{"n_layer": 13, "vocab_size": 8972, "norm_eps": 1e-06, "rope_fraction": 1.0, "qk_norm": true, "init_std_o": 0.00352, "init_std_down": 0.00203, "lr": 0.0176, "beta1": 0.95, "final_lr_fraction": 0.0, "batch_tokens": 131072}
MLP neurons of a small language model. Each row is named by its layer, matrix (down: output weights) and neuron, and shows model dimensions 512-767. Each number is 128 + 24 x the weight over its row's rms, rounded and kept within 0 to 255. Numbers have three digits each.
A block is one neuron, or neurons of one layer that tend to fire together. After each block is what it responds to, as a language model described it from the Wikipedia text at the highest values.

L2.down608:127114073197117157123108105139122153127107121156152142147157157124135076099098143134144159102102141089140117111135139136131122127114160100125091138172149123107094146112111143113169158140082133122132141133106143104149135145105140145115172142145141105137176102195114113108178113147156126111113162132139131119125140173103106149131140140140104153094123150104116130104122126123081115104097078152122147101110124142173121113107171133132130161120149078121123094084099125151124129133081151123167108097104121147126174103152094105109112153110126142112108135128173107135131128135151129133120109095113149155149117151182133106078124133152092128139121111095103190161149118128107147113099134151097126097176094138117109128158139102132122121143105129170171118082129118110151148150130065
L2.down1844:118132134145142117091128119108147163110131113073106168183110129128148142151134088077119131140119133130134126104133116117159133123139110140117157123101125108144151102139099148134070132113149126128152156082154171176141123104146150155126116133149116125126130167150115129137170153120147099150104150115174105150136120117166081066100150168128100138111084122122114192154143152114154159114103125121121162142120106110103133151101107112124133135121112125163112081088088151120112112104159136134102147149184156141106148126090122132176114096130134113151087110123121131103112085124101165114103046126106129153125155119164139159139087133145115129096073134118134195141163111107096124157144155123151113099144161113099150173068122145148080140128129128134126134153135089111161166140111117
Split-word name endings

L2.down525:135119120108133126138087136155154165159095128168148164131134152095134144127134179101123112075141113124092110091111138151109114163123131089127135154159095128114123123104092135124105146133124159128133150141140157136125142134124117127128113107099142096136117102130139135127138134114166113124133094179149123106062135156098088161130127120166142159132125152142130124134112124108112131128118136156125142124119135126173136112110168104139102165119135145091119129136156106147134115120156120114155089177138116170115161129160149113068132068103132124154103118091155138134120156109131137147135148121134127140174100145115087136073162122122115114109141114121113159148145168139120120084150179074113117119119096106119123116123089144134105163153080134118143149148113132165125086142112122
L2.down1133:094080150133113163109117137112141179121148130114116136176077103103063159166131092128137121136088143155149107132166134124120130150156145091136151112117121116128139142126134110100132106097141089136119125102150119129124146106094144113132144122150108141118150104134178120120138124110127126129140138097144137093092126080110093145165168101126114139154197130090134149163159098117074127120163181167118132187150163107123152140114101130148136155108119145105155140109110127106128089144173139168115120075114119113113120167122157121134140083141089119151096105121181129088175153119118104153127166092123151125114154111152132123109116175127147142082119134118139163147128151147114098144141127077115170106139127087100141149159053146124133108121148114129167130140124097095128069128144135
Determiner-led quantity words

L5.down240:135126100067153130136147103108159170128141107104135099136140175153158151149096100088142129104113108107083125111114167121087122072145125086087128122111095157100122129149143130158116133114119144143172141153126128121144173089137122111101133108115113132083088160138103107124100122118158132107109168098115094100118121091091108177125149131105119216127139164133150118127104139115129115158130099153120151155149101120117092149144120155147137143108109164141141128118141141134130176157109171142164115088119110133108122091135154110165079157133134138062146124122139138159139162161140078154096126096109102140141136125086125113126131108156130092119157108115117142151107119116126080138130151094096120127136142145143113120106163124134126146145120126111141114109173121115176088132139120
L5.down501:153136102138117167162140129096114134141145128123119123083160130157088074118137111120133129118141069103148105144169153124106155146125120110118088088149124158148085086149129137083134139114168140143108083128139166115121117191130093147183113190139176127125164146163160137128169128160165179102109096101109132125143143143126153135140113095126118095175140087131144159126123127124119143130104172120099142110145130126100132160111137160131138149151109141092106152072114128110185118123127145115116194106087166117154144105120099125158152175141154128139142118149108158094097138181147127123099136147087116171156157129145101114121145102157101159186138092148161110096106148159168123139145139129113119158115102133097102151144094144121136137114179122137106101134167178084099149112136192
L5.down1045:145130107092127095136130122126125197157145155099186157164128127142104100132097132128123151122139102121161110103112117101107117118149143096123162103104138106122145044153084141091145098139137095135155120144123115121117130118125140144117165142154138123121109110138154139135105163134128119094147157144117127099090111112163099093104086130115110127130126120120178120117161135122141153103095149105091097135153104111135132122137148150125140110116130150128138162145104115131149139135187133132127121119091127140150120146085138118148139153116147137135117146127138117132061130115154117133125107157170142144096108104117147086141144148126124161139140141138142106100175124179190099128114145114150130130180155118131107085163102171112108132096128116125128106095147133083106152099108130
L5.down1158:125119141123151127153112141054110156144126117143170164137154161128119120128138104107130113140138109147104159140111144145120081122119186158099140132106154120128122122125070138114138156159133151089156153156127121108105141123110150157117127124143057143145128150121135075102111117154164120118132124139102175114141121081121094122124099114095141198148132151140152168134127119123167104142135106165114092132106143149084094120149139152107131105126175149095095140171172169139104118104074130134117136089081121142145099114140105106142146117117143118094124109121133089119117109156120116151100159126079145132142142109153094101134115147069126112131115084144128138133154118141121125119112129114090122139135157170101120146151118123119135074067102116124150125135112151125102142084137111
Nouns in institution and place names

L6.down116:105155088120148133135139156127144133166134120141140152050120120117177138106126083084150083141118155116106131144135193122107111089152097148147127101091159093052142110141096151156137084150124109149127119098166172141131125126107116103147147139136136112145148077141108135168143169140091171135167118137115161151093116136121092112169133116151120135201100150100114163152095142119122116164110146149159141160112113143137122134105106150129124152168162141118133173143122112178123081092115075130143045134093108096150194141135139149106112142139113124119119094136167130110140129158149139096142160105115142096136103106133122128117132108105085120137116102124113107166144115125094124142162117115118139114128117117128146130159123150098149139143183155102101166104133141139163117137147125
L6.down123:150108131085132084165110151117167167141123148096139110136105118108150175147148155092116159132157143131147144131168119106135141124095113135106180131131110143137095133141156109109101150133113161159087173110103129135129074128126101155147107138111155140168116119151174208127121071150139113116137148097075090128144165086118130129153122162089127098129158137097089126127178164123149121142103128098118101132090131132166096123112101131151108132120127120108140144141115125151099147161131113113126150133153127091086135115190125105103181129141121129119161100151093136165123122105150134097107113173153114104129144130158091123112138145123151084142148116111116108103149109122162111131138133162123144113102091174112086098139115129161132154084098126099101154121140099127143121141109094
L6.down148:138135117142130160138098129142136135106144118131126128094142094123124126125133115093190138132131137116129101126084104114146079085173086116118147145087124106138156108117139138112107135147151146136134073103135146085081138114110131126132181087114168150096115098114107095156145166102115161128138111144116104159143162115145093121136088092140128150111091091138122124135157110132126161096091163125105113099115066077136113113080101136112115115155136167093086156154136113124133177099151125114138124114159150119128134127114063154115123112101132140103079126118134156115101165161134119113119128153100150153134165164130121163158148135151136114126136136134142122138110125115174090110107130154118136097150141109167112146132162112115099134162112091166121134134117136173137150147143149
L6.down168:110162176128115133141120086162130144124171093085178140147147090129116130100152098157125105130151140140142107126120104175134098143116121172131121115127127117157124147122125130135122088158122121087166153126087118103125115170109119149137134145097138153134140119134121145136155076136115093143084102135118131119092187159134161134106117136155121151131144143121125126109162177130121139168076122115161123123070171144141126110136093136107140103142167172153125107110145171130126123106134141142071106122101120158170110130119120115136145094100113138110126113119118063141102147104102102148140131124106157078137100130119110133104108119151116118162119089164170128141136183150135113200109097164167140133127131136162101071165176174116143146128114129084170133133134140096110140151172153
L6.down945:123103098082145122116116164119134185140084098114164148136117121176125175120098124113149108171111109129100107155140141132099174117119133129092171141120141117094105127180116145131088100196167146110136105132120143117189134177150103189169111141142162145144099164123151106099140185156137169114165151119090121064153128049121087089145137143145122162137151117123153140156150131095131103146130124129131126150151155127097143124113156109129091124130149144109111127153146123151093170121150144091144126092111138160075135125097082115154135132129132127146083086164090121107170163092194134110085089115125114155111155085155144130115102127114074156107138114190120116102144134145165147146147097120168138095141143093139129144106122122142131156144143100120123112119106108064118090152107142
L6.down1446:154141190146159139157127143174105105132115176154116156159130111087145178135134133126133152139071133095126091128140132114168083183155128146113113114146122115131112155123117106135162084166140153095161094113159136141115089131123133072116149137123113076150166105084130107092150128173188119127130111138122131144122110124146125114116121119154083142106115131112127108086101196125111144152103141154113131186158141084106128132127143140094134128089124103090118125128142161156120122118075107157092123163150143151116151108156110122106098155086114115163174139112166105128116139115151128137165121115088146168158106144154133132140128122110103124147148127145112102125186133159133127125142073114131141141135144125160076109141140138139128135120122122204162126174177086157126143139111107
L6.down1479:134103112176153143146123121126167094146109145154163118110107122134126117135147162122133117130160137122127114159158097145106128167127149080097106113121123088149121152124166133122100105112142140155126109116136120120139145137167126107140116138122098086105085132097109095146122121130144098126141151130112112121147147066174105106161136092129086167160149128107158150129173152134139080139082080135171142082130143105108115165104105132144100100143145136134115079080096177099086165102130160147129148121138125192096095066128148167100108084138138117092071108125156158115109135115107118169138125132128130145128149169175111106148144133138101147114167093149123140133109074146150110138155104142096130116146167127138144116131108137096138101161096111155078096138125144107151122163135102
L6.down1835:154144140110100111123146156115122084154098090130132158120109182089116120116112124118116134130171118147162125166118142132140090107123120126197121086137096096113132114113136132093095072154133129161114125120143107124144141136150121124111123117099100120086124165169122122136139113127135106136089136130122125108146125106161167101144177126154071126107154171161129175135139118091158130141117124142160143126141138109135143151096144104085140127133091132139121106099111143100115092125162134146116078109133132107122135130109116093104155105123142123130156156101169145112116101158133121140129123098130159157093113107113110103097131122105065080100148112136104149145112095108082120165120151131115148130124101112137143093151114070083164134142133113172138125140114116148114144087140141
Weather/temperature adjectives

L5.down235:135130182121101192126119130108124117116118157135113119121069113174108136127082115145128082143124160155152113116098138162162137142124111148042148157152130110118153178151136091085081120126121114168122066092131105122079130130109112129110105129165161116137128126119118161136108127144115168115071092109130145119101107127151086120171104138130126090169130133103129136150138153126113117159164120163126100115138124134141077117162118131114117140097096141144154127146138109145109115141147098119135158108091111128106128136167129142150126146146152150152108169127115094099117097142118135157126137139131152079112133166077165075083145162133126155109158124154112157150149152123148094085142153165129111174108150144113113149181109109136127140122116116198106157143131136108085159099130103
L5.down795:130189135100131054154097075115152130156127122100109128144154104135073114123102063096167095108088116112098119132145138192170142200116092138120155103140113137131162133160170181102130091104144120135129128116111122086132107176106135143141132127118117116122138143188141120129168125088147134129139107126074108127137137172132106095102128126114105140103105126105122141146186104123101104139141140119117133148162170136109191099128143101123143131142120125134143103135132106092101083141104134131088137100105135141120132157141112102161157131146104118123173150121103107132100079116117152136095142133139140122148173131163138125146111105136108109167091111122102127144171144110129103123121138125123166118135118159130151139176133110152146135102152143138128119077142100094163161124138129
L5.down1481:108128152188120132152131157092130137105138153157110113141135121155104131069100163107167127146115168110087108137199131123128128171162080088110151144126122125117150171119142161119122153108132110098094151127068156135156101169171134122112158139138088073142138087103114114141143158109149128159117117115064107092138167116182137143156112098174090115090155118107118140080164114128135077141134141139147143123124121127095081151102130071132121103138175085097174150151112163136132109146111153099158138140124162146149131122109119150127107109132147101153120080112146128142129116074115105098119134121108115161161165144163144134146125130099129094118072143163141138159144164108118148128100164171116127082136136114158098131143124113142148160130120163128101123119172125152155129145146131
L5.down1620:128109152149130148133155108142150119107097118150120100156112133095092113145113149086154141142101140081121117135102156071120115127080105106133083095119093090136146147145152136132107147185134140155127150138115142102162128148129043106152138119184072155134110101141127129128159156149107093160105137092094136107110140102138112097134102131143115157126141143150158114125108149081152111105155110095176121159115168159086135121156136171128134098134132150128097118123112135140106114145161174161157134176111124103135120147144155143118153140129130107185073161136125108132130076120157087167106136116141123147114136144176107127135158126101131111117153110112155106123119117120157106145118144122132138131148110145143135113153136138140084140118148142149105119111148108077090116120124154
Infobox dashes, word continuations

L6.down502:109121146138111116118100122147130145136106140142156146177150131113149132142167178117118124154136120064181116120119066108124168095128173109094119135176118114122117122128136125143138119163123107109145156142177064122142124095158108153130136121170155078103162129124114171103136127162122153124143095080141145099081127107085099132125126132151105108092092094099074148106146139119145144126112177139140121138107130116114145092114154112127136100103115130140134119100122173111126157129117172161121150154151123143078157107172120133109118159139161162112097115156167140091117163098133096109127130139157153173110134127122131152147108146188114130159152136158086130117098147117127133142160143113096147137119124137113146134133123099169132129163174105123118134147125065132150133158104141
L6.down691:111146170095133081094167135105090137131165147134132152117156064114135138158111174163117138150153140074124131137116162115100152117135106118113152167152150167092114139100142186125143112158115128134105124148101147198132164187116116141164120155110174089125123136120099150155094075123147140137154096154137134110118144093128153102108107128142110172125146128171078142123124117100130097137157138156110156094129164137123108146112130115172118109142150141128163099133161117134173141136109096105168113167169098092151128156142170095097123171112155097157142082138163154143115147129112169113101115162145097117117104169117135113097095127121093124140152148125093120144122139109145141114128131055108182121114138116117092139113115109177089131122140148096080157129103150129121144170092149
L6.down744:146146133157137147120102134114155135184145109133120116105158147100092140184158162105094067124145129107137137149069164128120111146110161103124136130114133185163101128103139148110119147168112142094123114134095155137166127130177128104148184131139156088115116146147153106125078105111165151167146083139134105113136142115126108112116116137144104136114115142137132150111149145142135127114159162114170137107159126140160095111119128141116124145097153137145154150161131142176126141130111126124160127096120122190140094109124156119142128093130119132099154149132119112193144090105095155122162085165129135125117090117150134076163114124132124155103143094145117118132100121089110123131143137107146166105125131136099092109077138149051112101104119138102155144137202111122176135132156141
L6.down946:131123154115140135143149117110140136148104137138161143129136131138088125132136144099131138116129115116077119148123131105094147109110121141125177117132131111120094139174163121136125114153098110118154107145170107156148152124146129154135159151151094114142126110094119157089100175148124137147149146129133128110126141144070123143135120136128070130172141128134106123177130167161164172154094118123165109107094136102113167072141131152141097134107136124090113149137144148129154130077132161114114143105177074124143109118140125131124140116123162179109096119102130099132145126120146161129106101110117156116130117104119156094096153106209160093088129132112144140128125175146099140128075104100155095157132177152107108170154130165142105165159120146150119107163124130097127096138147138
L6.down1300:159110114141173142158139135119126141136167147140127112122128139168106126140108123188126125103161126121145115138108139073123108122172116133126149075124089108143144118105136152102143124155130161120131144151155174143111127132108108135153126125122143168100182138148069122147153105125140118128140106174151136163112097135157138139117113127109117138092123164131138141160140105091179104118163132132147128111127148112106149144131146127076105098153124136146147109140119126161112162134130125126164100145176132145136154176114123103095137145091164096173122125136154104146135166107100121164108149138111116130094117119102097146100074130144095104120126154100089104094118096156125134150164124090129131116138118128113128159084125198127129124178178150086121120156099144153093140113088124
L6.down1916:118125103142056112139112178140141088126123111139112129155136120106110158205109132115132151155110110152134077103132147135105102091137157140048098097133122120128129146098142114120127140111089115148147134122148159127105165135127094115138138123143084129128122144164099194104135118158141114138144128124118117101133123088146146100140134119130131088141124143120145106160118107131134134170110144118138148110119110067093097119170082113123115123149111156152144130142121176155144125092103138083152112102149135124116117116125144097122118122148084166154112128115176132146073163114107086115088141166139150138130133133139157105101137123164161122124144157118164189080122046165105070105088115128092198135118101160136160133117113146150131147160118071182125088135092134139160130101137124
L6.down2082:120129143118142097141106105155161120132132089149145134130137120166153152096152154129145168137118128130156113115159133123118103099148110118133142093126096138122127117130114107153133101088106116112135098093082130188154148136143161119177129137130055126150119142086091133137109089134061188133071125119162109093134131118179189123081150128155132130157123157085124151145121116126146122127155148160153107131092153143130160138136115142174129122108119132144160165112108119122127108154084135140143131103118155157094134132112117175132075167120157127111162154100138136131168117095122111103144092132178124126115145096107132078172153139124111166116135142083111133119151139174125160084107113178137183135118140121104130111153135094113150108139099185086126094098128111142084103149120134
L6.down2205:152152145143173170129105115106136106125158144154116152074157112127135111102136129127111070120146100113134108114191166108112111088139118127096165115131126127111126076132115140097087116115113128156101161150114122109106155099128139108123123122101130135105095182122090072091131103142122156144103072124168124177141152116116152131139118131114195091143117120101123160106144173137104136058127106106145122164104095159150136128143108157148069126102191107126149130074146123130134169101062171119125134175148116147124162089117122123134096114113097160141133112098171153111146147064120093127170130122148107118116143137115092130115126131127151142100117117123127172151111128107105108145116147118138115170140168137154144092115129106144120129090117098147179142165127132138092104108108096
Partitive head nouns

L6.down152:108156165128159132126122152144136151129097143138078147089128132087114121145099138121141127146103124091137123132116127107148159109091098132109126138126097071127177103093137101132140107118174156153094150090140094085136096125161113107124140131168183113135119103146145100134106134093171104100166120092142136152135123107157119106121167094121167163142125097136113159114114164156148134142148083134117118159095117109127136124152140143142155117140118109111122137160152097120144121067105110123085098158112108142079103188136133139158147137133192095130112133135136103132105172159160146118134166101121079135113149119112138129093125141148159113123142102142130123110090092153105121169123129069143143142110111111146113126123134131098112129120142143110137128145045093132149144122124116
L6.down172:184177098125134132107153134165147117137143099102160144116103105138165132154169133082142138108087087126136123133109147139098113134133095104124144113087097171180155130127109099116139148109150076128078136120129128094147178098169151126071144141113151132168105112128148133112085086137101121125089097175125156155109138147120089122158156112128114129120151097091129157139148089100135103102143110123144100146122101144154140133115161135125130113138165132128082144114107162158081126168133112131145136159109145137138122193159131122116123145110128122104070117144155138136154115135135143118121146112110114087162115153082182110130135104105087107102128130176157148187097110091090079117145108160118168125106122134119141123153172122133165146129161159139104120107113164091109125146107101
L6.down468:152163147129118175165081113147132119108111144064124164128150140146107156105124106103158111105109104099120110132118103111136112138085132127088140164146120124122104135129109097124141152131171154119147093121117094133167055133165088097144120141153095125122129162140066108132152122116118096125180131136146133148111113148130132084088179116106112081126122100119142119116154126117093120145131168175136129106119149155171118097128142133151166135126155152135092113137156103102091171104125100163157149112166133127159112091096102138173147133166121197089144093119120112146133132133145140079130115107162133150106101121135146172143154100119117116138123173120175132161163143096126096112123095141120118124131187105157131101116125122101165158132152117110103127155139147098125112111174137
L6.down599:147122132135124142141150112142125125159139128136130137131139139104091133139127090114136107142080096119149106135103122127156146152126149130106164117109139114108075107105125092162146110136113150131140138142133105161133146108120038159126119117104130141144098105127103090104129123116161145111149081105143092081118163165121153092187129093084085121090087124125159096149122118155178117137150139157158124127118099104119154165120130161148109143127130146099172154122121082116132125131116125145114155153123168117159123112145084121126115128121159153066123119158134118094167121143088127186144141178121130108103143108142074122146137140137115133115144152141183132146135149079069129097135181091089116150107152168146202145133131134098124155131124084130118114140123114155129126093111144
L6.down654:158178129154108166095103123142148147133155072134144113139138137129134113159137130117102081123158101142157113112097141124128094130139142148146154086099096109079125113142140146099125139148165169118114111137138134137124112078109118132105157136142112176137141141111083154161137130095088098092125140148151169101108154102119117167171119105152124189118111107123167185120128117099117146159152096123152160127129165130140098136127149103113123123092114129147130111130129140076116144086142144111159108153138090094104107150142127141117096148101149141091108107151085154160099126129089120119132126119118138179154130072162099069162120137121102128128118103131120132127138148124152136079130147104138126130145134146134104128169152116155137122154131107120116104152135123118122136100167110
L6.down1039:139105145156114116135138141135113106123079101167095159127144097099133151126079139115107138123114092141140117137116066138091121129135194122124161146114140168155152124117144137139100111157183149148129111110105122166072133133100104135175122114118101106088130197152148148159126084110105131084135159128124145160109150124137138154113142165150140154140110128149112163117144119166101112149106135125151138103133155082133064134147160113139079154117172130140127125107130073150122200144114143148155137116104130108137132083165122103129080125097077142139133136113121097142126149122135127155124110126129146130124124120119152104103069120106154189100135132145116133154118117118143148115130124109155136136082129157126118129174113143141133061155130093105128149150142106112121140125096110
L6.down1372:114208116161171149117111118150112113112111148127172150133138159140101126119114108081148092126141156112143162145102093132108099139143134162132142129167146163100161107128149111136128133131160141121163146084125120130102116171140093099110127136140128107138167150133110179131107133152141059134109117073131157114112114148142124146117118122168077143109125102154123116135136100137111100160136159132140118122134156154137140174139144117130138063094123137147180136118104096155158101116160112112162123097103128087164089123156100132103136130136098162129145137095083109158105125178072082141091128173094160137127115088080130172139114133105130153085098134144138134183120131116140110114165139101153173158151132084159128127113136120084164144166129148118125103137134131151160098094191103
L6.down2286:128108119097169149141118127107133112119135112097119140152111133147142157179129117121129144106114098164134109115109151176125099138125113106132138155061135150145059113126128110077095152158144114093115100116099115158141136131161096133115127147102112131175140115103109107145081141148162129073112108162114115104121138137095095109089128147170142118133139117115136123111162129103077130170124109132149134114134109132169100128135120141121116086154066145122084145111151159106117118106143117161132121106137135135143120165116119103137142103132148135102120111092119099141089111113147154144140099091105110152147101124168090095157115111157119148114158144126104112142113152143132133172146148144117145157115167105102134170119177152135144118158127096134117155135143145096140145143127117
Mid-word fragments and separators

L2.down1847:120156076147168084141147191130104134180161101143128146163125116090102127137137135184130158162126145176154118159128122132169152107110135168117141145128157152125124115090077117112155119116142166167149142117125115081136154138135172138113125104125163133177129130159114056108137121162147141148138166144137086143187127106138120106175094133112116132106093107115087124093141117154141155112124165121135134114122111122136082120118171112143096146162130152141144095157158088136094173131091168110121132112123119162130146131180144122137126136077111153117149140135103128135173128170126129122117159129124154122140156157154106163090109116129096111133094108137103145129140149137119121126131130122111092151088162126098127127078152161149084155099132158122144077138158135168117147128133149
L2.down1857:111154159125164106101135152136098159133148158118148144190152131184119175114116140184085160193113130105136126168098137088098102115151126137120151115150142096159126121120078123146131111141147131143115124166102156071121079117086158117131121151168137157133129130111137110107121093192124154142100172131128106135134110140108127157187119092123168098126121135076122084107140162123090174116148172129192141136105125125132096144115143126097125146145123154085172181143111117140129149098136133136094122138125099167113124186107148159149132090134107093133117126092120133161133109137118145138104134134092119114122099077185077129088083119125137093132149138118144106134155125120146122136157096134117150136184117134101147126131151117126096126118121143123145159093147132170127142168125077
Name-completing word pieces

L5.down712:081115117135047112119110114117121122212106141130096152152093092165101117122130138144129119085122122122130134158130122110128139181114080103134099088159121121114129117135175154146139148117148099153132095131146094127151095144116161123105114114153134177086107107151144131100098144113141099095115117161126112179106153104131155126100132137106118135139116142185101141143163124132158133137100114130117134143096131124111100122133130083105132117091132155085143109100128118126130133109106105110157179106120129098153183132122107148120141112134141143093110123144148085144108101121141157106118103122139108082105092121125112077114160144128134107099096132112074147146120119113110109176096091171148144134141121104125116078181117128127097098108148147070178110108139121105170128140130147
L5.down1476:125129101130148108091090145127173138114136112090158111156134144122135160136142155130142095143106142081097133150118152144089121123093129131114130101102174109134143117188166123112156121156091114110163092094133088156142120158109177103135153116093165128110095133144110138132167118135129097094094183111138115108133158116138094127122113121119099150145145139115134142151092147127130123182122168160182101107145119115112166143105118132151145114146137165101155127152120134108136104151117152120134146136156151103115118158128145127173141120170156142127130146110135099091123123138135159153126112160106135141113144103095146157144119117167107115121153109140123121109151138097123103127123119144162154131157140102100144143143082132148150124118111143153157141099132121155141114118107127
L5.down1948:106128147144135156112117155140098124137149127107118112149055118095117142157140133148118091137147127124118135125112132126140122138128086092107127109093110144162118095115119114132141146140154074149097100163113149120118142143135123153132173094098121148179133109132105105104117152134102128113128151113127117122143122107154127134162137118116091110109146120183099126107136110094124116172133148150107111118116136151095170134095124078104126129091150130135119139125132113138143157099100161127142110117165112151158140105099128171169111122100149137109132167117172127148104163109186121096133111135126105130099104167145112126162111129141140116106158145151108146127113129083114107163166132073093158133127062160097144155115141136097104156159144105121133083111111130118127144113082143
L5.down2142:127110160144110122124080135120133122163120142125140122120113109152126138127143197069164148155103110151145131146130142109102118120136149132145093129150128115138115154137158135082119125151125128101170109130142127113135129119115097116135149120104131115117130142125125166122099115134161153117080137132120114106121108113124103143124108098118101120110096105120111110158119107112112128151114140149168120087142130111099118126152134115167149125094127102092128128105111131106130130120113170152171088109178084163081163124134139163166126117141149165141112126156129126117128171105134165141110102139119096134111085152119133120162140176151158104101162142102097139184091135129140127122105097128156121143127089102118129083119119158101119156167170126120164081150118119146143119145079131
Head noun ending phrase